From a checkpoint of a small transformer trained on Wikipedia: width 160, MLP 448 GeGLU.
MLP neurons of a small language model. Each row is named by its layer, matrix (gate and up: input weights) and neuron, and shows model dimensions 32-159. Each number is 500 + 25 x the weight over its row's rms, rounded and kept within 0 to 999. Numbers have three digits each. A neuron's up and down rows have the sign that makes its largest values positive.
Before each neuron's rows, "fires on" lists the tokens most often at its 100 highest values on Wikipedia text that the model never trained on.

fires on: "e", "us", "ic", "al", "n", "an"
L2.gate267:513508483467495483517504482501464489497524483479524537503527532526470480462470490520507449485517548508468526471499534527488590470516502537516517514477435468517515489477523498469491478481513476508478515511507526511526529494511507469531467505502476482473510490457478475500470531489507470518501512493485497532544488525542543508512519501460483518481483528543463490494498562531522508484527
L2.up267:544460481524507487473512506479509466498495515478520528498460544466513525518504459455521511526498544506412461480517515505489490477487522524503510472519496474470494491484527491469497487538502511520489500482465478514436512510534448500507507473518504493462473462443506471470493547521499476505458487520482473468496508469501480480479486493508499555477530492547507503496506532501505535513515

fires on: " inter", " pro", " Inter", "ci", "io"
L2.gate15:517481491486489521540524517493524511505444477503546508477486500477499537505502514483543520511550468526504481519475526506518513469496450526494488520504514502517488510508488486482522514475543481503522457579506530467499506516462487505515470518520496518474524477523499484494454453536498447491505529497516517519485493498532494480480461480489510480514476531507485552472501518497467516475493
L2.up15:505512498510501510512513492511458453478505549461571485465509512466517531486504489532491528531503481464465485517460478504446521518472504460483516507508490517484519530490486483513500532487517471495508529531485507527485519508515437489482516519491481479520505474506464495540520468506536461517503496514498506496470469496486463522528490550508537493540481508530546532516498511503459444502472

fires on: "s", "ities", "ary", "it"
L2.gate210:513482515540493500450510505509504496497473503514525501509524507486520490482477521515513504548494465504482482483520470509540498489475547499480565492517468502447503500464532527421502493491492506524499507503467513521525513497498510517465484511498464518509486478539559521495501495514521497472525491502485504555512496477542479463527494468510509550538545524478546506549495500535487487475466
L2.up210:521493502541515505492526522482459499497483463493525524494496525498519491542450498501484520496523446528489501502472507461513517496521542509465533502514502505463489477474473514496503509480469452473504566481504514540495514533480535532463473510518575492485492481500551494466492482518557492480493477524502469508517508472511538500512485511525514550527527521522513509548487483515510482476510

fires on: "d", "l", "al", "ol", " gra"
L2.gate139:514502509499549484482493550511519498498509497510510487491512532474542492503535528498495488512519527520526528482499458498509522552487524508521521526492497497468506495522463489536471509526503447504480485519483522517511507497535502502515461508505488568500475551500492521482458493537517508526518503460511504489529474503504554480540519477520461462512510474452490544470475479481466468510491
L2.up139:501480492470473466522490536508478514499518476544512525519538501522534490501469530477504470471513550510509520470491488498474489564530516522489514516485545475494539520511479506542452520519512430493461497488530500495483523506482532497493499471464503563538509544514510491522502499491505472524538514480536527547530515539532522490500519496504474469483512519481461493467492474501489466474498

fires on: " that", "'", " thus", "is", " of"
L2.gate18:508465524477492503506486503515482534494542486499465537534511503475522480498475484498504493519493499548536494513544498500498505473541494513493485459465490483481468490516491537460515536547499489492468505497444511496508464512557501488465510437468513490549478547529524516482477491475501511506463479499491452475487510525512496521495480492528507491488501502517514503499502536542492528528545
L2.up18:467519524469527512498475517527525491478525530499517505525531510502525508449538528465459547468478477514494505477443535468480505542501508516531483488495500530472494475495480522509479517492511509515527490490524455525453515533486497500437471465479461499505504473538525523504490500509524479524516532490483485502509494517476508504522491461471550534571498446491464474509493528455522502467502

fires on: " Z", "N", "z", "oph"
L2.gate153:463490477528476520482515459453507508468522540518491511469528523505504527500572498525441534465510483490480484505517515464487524496480498569503537564493513545526484522484500505493503549499507516497504512506484525504474469504507523465481518461525522494478510464567514498501468497528510487506519483517490494518529461488441496531486517498483496488526485539471504510539508489461504489507538
L2.up153:471481506491497445534471433507520503437504495545460472439504477446465499511513526544472501502467520444498493483495534499534488513487532519494507523469491567504494511512480476463537514519488524494520535499510463484549453484515478508525490491518525507496495520504515513489513519497499503467488513511514523512513484505465495486480505466452529491503454452506481532514506496508485504498519

fires on: " name", " term", " word", "ange"
L2.gate169:507441466511511512481501486484519481516516520498481516490512501543516499501433544463490485463493502480522531495511464483516475507509504487519510473508510508476538538494473520453452555465518511492467497499518492532509554449456508460512473461473512502547496551496529478534507472521488485554463507526505542474550520484481503501515502476519497479511510475499524476530521479514439504482512
L2.up169:520470495491522472448534483481500494529509523486478536482539509499521484516504469462527516499464536463490511517473508490499511470516462518501525500543485528476506521499469536501432497494506484476437516548510500521517481479507510489501534444506479474512508519498519505521526486489493512502482516482531480526485466469459496529431481512528546509519488524515503503504520452537506444475508

fires on: "os", "a", "ll", "and", "vis"
L2.gate382:501513491511476471546492501491508519496458485479501494513528471514500505463483507510487440483449518492507487503489514512501478505494510505476445478473515479457475512545520540507494536530496490514490486484453493503459479530522512533483543492509539491534511505520474515457496488463503488513516506520488442547462535521512501549510496498458538537511483504461431525516490521514484485504546
L2.up382:512510506482505502536479511495510466488498530507509532501514483521512526503475485526510481467447498485481483494462503497468498509504491478516497549496465470469462503518550545473511470528492516498493503481463555493516456505514481520507557488531529498525527517521464504466496472468506500495514503526461463495493510528498473511479510508451525517526512537511482521541490487462542441510485

fires on: " of", "h", "t", "al", "ir", "'"
L2.gate319:494509507479469467522454476511514542474451484512495488455530512529454485507473504466520516501503489494505507501531559528484561464547531538509484523500504513513482528488480569495531518493478499490487502459470471535515485520510554476504504495467516491438443492472502518492484492488512493497517513510492477564463515492516493495491499503457516495531524512525469481491540525552508508448496
L2.up319:498502489480451460488520545504501501451463514506518468462534523500502490449491487438496506495513513516485506527506481487422525479498501509525461471506523483488512520486466531530476532467535496511455536495451478469462547565486527493465486496495487523509483469506482529530477522519497485475545538485510491490537478492477486497478539512488489526509501540530487499529501507516507479459524

fires on: "si", "ni", "vi", "ci"
L2.gate125:468511472499494492498492508464492512460494498500521550491554511447508454497475483547528486493456468502517528528523507499496486526495507519491508525481525485519493532494507471499537500480527497483540493504515572507484460486478525539481502536490512437490484505474490527565454537496500495462512476553508519463524516494551535514518505488459515502525468466490517497501527536448517494500450
L2.up125:472480460478543504509486494491509527476517506480506541509542484485479493535484503491513483510492453521475508516492511513510525550492519511492439526530546521498503479507515492485458508486485496463511488498483523528537497440492472525485510470488484542497574542531467520494494468500530492485509487537491491495514489486555512531522453511490458540464434507504533499483495532509476478493499

fires on: "\n\n", "/", ",", "-", ".", ":"
L2.gate36:542516520514554526534441512536526491499564481434507488466545549485490505510490520507528497528495476513496526461454510515550536458511529532505512517502459488510482516478517528461490530513498476500493491523458513502474481501497508516546473520509528521451486468497527470510487503508506541483466482526525508504542497496521482498501491476518506474504501478473505490538493495542486485476507
L2.up36:477499497519507499476457544504507507468502462485509490450549542501492525521514506503543510460452515480485475478467528466508534465507500482503516492530491480517487499497512464477462515518448495498544476517493503512522529525480484510467469504532506519476479479546527496475498553521475530477451471505508510491494481496533474479529490473482506480473479483502572501571512529506505495508545

fires on: " to", " and", " |"
L2.gate417:513517532502471490485519532501501472492484529485469454471504482509443500462487526483468510501499493488494525502509528487479504490477517477487462488511524492524509476541458482505521531532551470519484503488494505484477482561497537455498481511504498470481486457475482460526474470520505507537520433530518515525542495496468536530566492503524481504512467491525509473454491513467497491523478
L2.up417:521487548506479513494569506494538525509529546490447452494540494460538504500488545550468486526542545522490502511497504517493530515501511459508510500461556531504489497504473499509496482505493487451493525491474460497494473556487461485495500512477468521482502505483504504454472503497535524481474495496488492531492484447482517515488473515491515496512500471504470542515486501460528497508525

fires on: " $", "tt", " rem", " ha", " dev", " care"
L2.gate249:546510495513531512538485492440512495468512527518480478480523507488504464513499525481455443526477529522542514499478538519511477487517467540484500505513521498497491545477503466470442526511519476467552517484503511530498503534471520556543505485516526476524526501517535502496493477493545483507517527514485501516540486465527480540506495480514545484517513519514492520529515491511511517484456
L2.up249:501502467516490494464523525475512522495476512453499515501474496475479492513504488565509512517464533522468505526493541497483523485552488508514499556500515489510483529507494457524518508471444517533516513490533477461452512501486529506491504460519510468460525483500508493480483478482525464532521480527520514495529471454501445506482452503537478481470539524484530493487529471520499537472489

fires on: "-", "–", "aly", "ates", "inn"
L2.gate174:531471495523497490544534522509512535499528498484547523502528551475569498514517554494505511506538514457496493504488526513503502464515500518512530464527493482508515494541506514504518528488518494511468482517510569525452506492497467498509471489487449481527497508496446460519456491522501468496545503480514489483539468492463516507484509476557508517510485499489500501464512545466493528511456
L2.up174:519507464514527529507479524520506548496496461517529459487537508476508496559507551476524519523468494480488525493491521510479479485528507512495518512498506486476498457510505530495512489505497431497527473511527506527542451527481511529507497528471518459510508520447533487499530471475472529501503497504516489540513497554435534505548489491474533503500486447512527502499487499516506483478524

fires on: "al", "ed", "ing", "l", "ze", "ly"
L2.gate409:479527481515495472486506523504529542483468495490471520511473510484504483516582517464512492500518524495524522487493501514494486481521521496508458448499553490557495521486500493496488501521525443531484500506490491520498504530509495497445476514537518519469497516467468483500463528450509526503497522510482519481521478503464466475508548500499469567541507508474513470466497491555487479490473
L2.up409:453514507522537499514535500500492515530519472473467492502515515468474469513509543480486549536505525511487533557483534511517492539487489512497503475513496525485495505487470484506501492549510515478516495507533522522508450462525503502474479507524483543469455524522485497465465537507527481467514505487522528509456523499441489513551534511524472469485512520488519518476490509483502473534513

fires on: "s", "y", "e", "n"
L2.gate424:515503506468491479460491521493495484496490481547508554524474479481488474495486448509505480499513458510504496528519525488502521482509527468498487479473484471501494437502552489505494505481481496497445509490457519520485483505498502500520482519491503463519534515514465494513516474491504525472577496524520503559511485529553473491522495484462479534426477523521506439468459513498496497496540
L2.up424:484482515530500489471523501471533517536498521521539507487472476465529538481495486493468479508525490514543471485432523500495523485560461448496509478536493491520530508528499521479525517501442543445481506495503441486498471456485503526496496494481541517493498473489495472475496494522507504515481438504519454503478490505490492475476462484480481543495473494492513504500458447468513532508483

fires on: "al", "l", "ng", "cal", "ic", "ve"
L2.gate94:501502515548549477484491526498477471513508527516533527485511543477584460510531494455530484511538507513488479499491514467490520486511541530504508485507467470513488530493544526458503486499495476513507479515461510506476481521509493481518496551493504479499471475446487495543518504481511525507503553541520505448480469505516497494497476525512528511482521511513506507558511466513514498519491
L2.up94:516513498505509469499509541487494552477515524473516489468494544504474451491482499444488512521526486510531518470485503480470460536486525546514479512523476569532487525461532534479492512556503462494482504494498522487497535460474491476505502465476527501527519512538489534481495527470547490532521496482504517544490516473490545516486514534471505512530477510487482449510505460492525492499534

fires on: "–", " of", " to", " de", "-"
L2.gate412:515497513540538530511515515484562508529519524548478438489506519522539492496505496502453479475503463479529482540597476478506502505462513464514479525535501469491483459470512494485558487556502499539484533498447523504495480507500500500488488480499465509516524516525481507490445465520506477520519484485468512489517491478499479523504480506505520536466489485464498519493506510497486490500512
L2.up412:533517478474555475457521481482519458509477487507476533531500491490551535487467476554461527570530486507508443508521517482492514459526514501546449507470500501532465509458518463493515499497486447516462520540498515521492494531520521507513538483492503489483508508472529535492534520470508494493502558514512502513476464455526483529466489523526527473468520466489480514512490553497493511505525

fires on: " dis", " rec", " un", " Dis", " Fun", " Mus"
L2.gate23:500504487536441485533479481484456430501487488511493485531494517499512492544511530539508522492541512464509490462493545498487521516468491518499491487525489463497497457493514480481474510452445477500488497518507503506492470461466510519468506576485520454476515499560503456496451503518542480491549501504502475493483520497500497502494486500516509542559524512487481498473469448511501492498543
L2.up23:492534441511484501540511485487460442511479513500512482475528508485482485557506489522476504490537503470526483486480540502536514514475518509515481518527488471493495507494526464470493533469484476491514504471526484518496469490490512508495506530473526448528516506535505430488480460522516453490526485478503491506492536480503502556480490468506537546550517477495476504514461450514496505462547

fires on: "/", ":", "–"
L2.gate384:474509501551525475479528536519452473475533533502452502468513518512506536497544499466467465498477486507505494471430499486514522482500543490468459509512450535472507442498500504498498518506508503497512469471491490456476486500478446497510503495506505512499494509516501518506527492507505523482467536535483455504521485498510507513510494495527558542523521492463523480549497510522520504478504
L2.up384:516462535564516502513493532510483526506478466497525468454515500495478478513512550473528480545528494499541514466536495526501501510534531540488520538499534474496450476497505528486489559496493483503515489480483539512470493490479494504491481512494499468508511475520529494523459427529479543467453507488512529483527525520505543520507494504497466481507501461491488486474504518531458491494506

fires on: " n", " Ne", " ne", " sq", " gl", " McG"
L2.gate300:542528491509486489511465502554507518448486496523476546509501479470542512534480557528501489487512494523474510502512487521512489448502474502513465488458495524454497493421504521514487525498498512518511480457486511526552463518497519481487470548480462515518491512470507542484501542520482528521518527510475488541454489520463514478480511548517485525465471482491477496470502512473509477527509
L2.up300:574472465497474475528480496520503487471496498485480503488506465491496507521534529545493510477526532501467451524503454494508523492506476494476464532506502503523453508417470483516485519491462479519525502514514493554491485494498482482464481466490475555475539533462511461474479546497505508486530562508476441513502517539453533479477503535497505508502499491504461523477523477526522484478511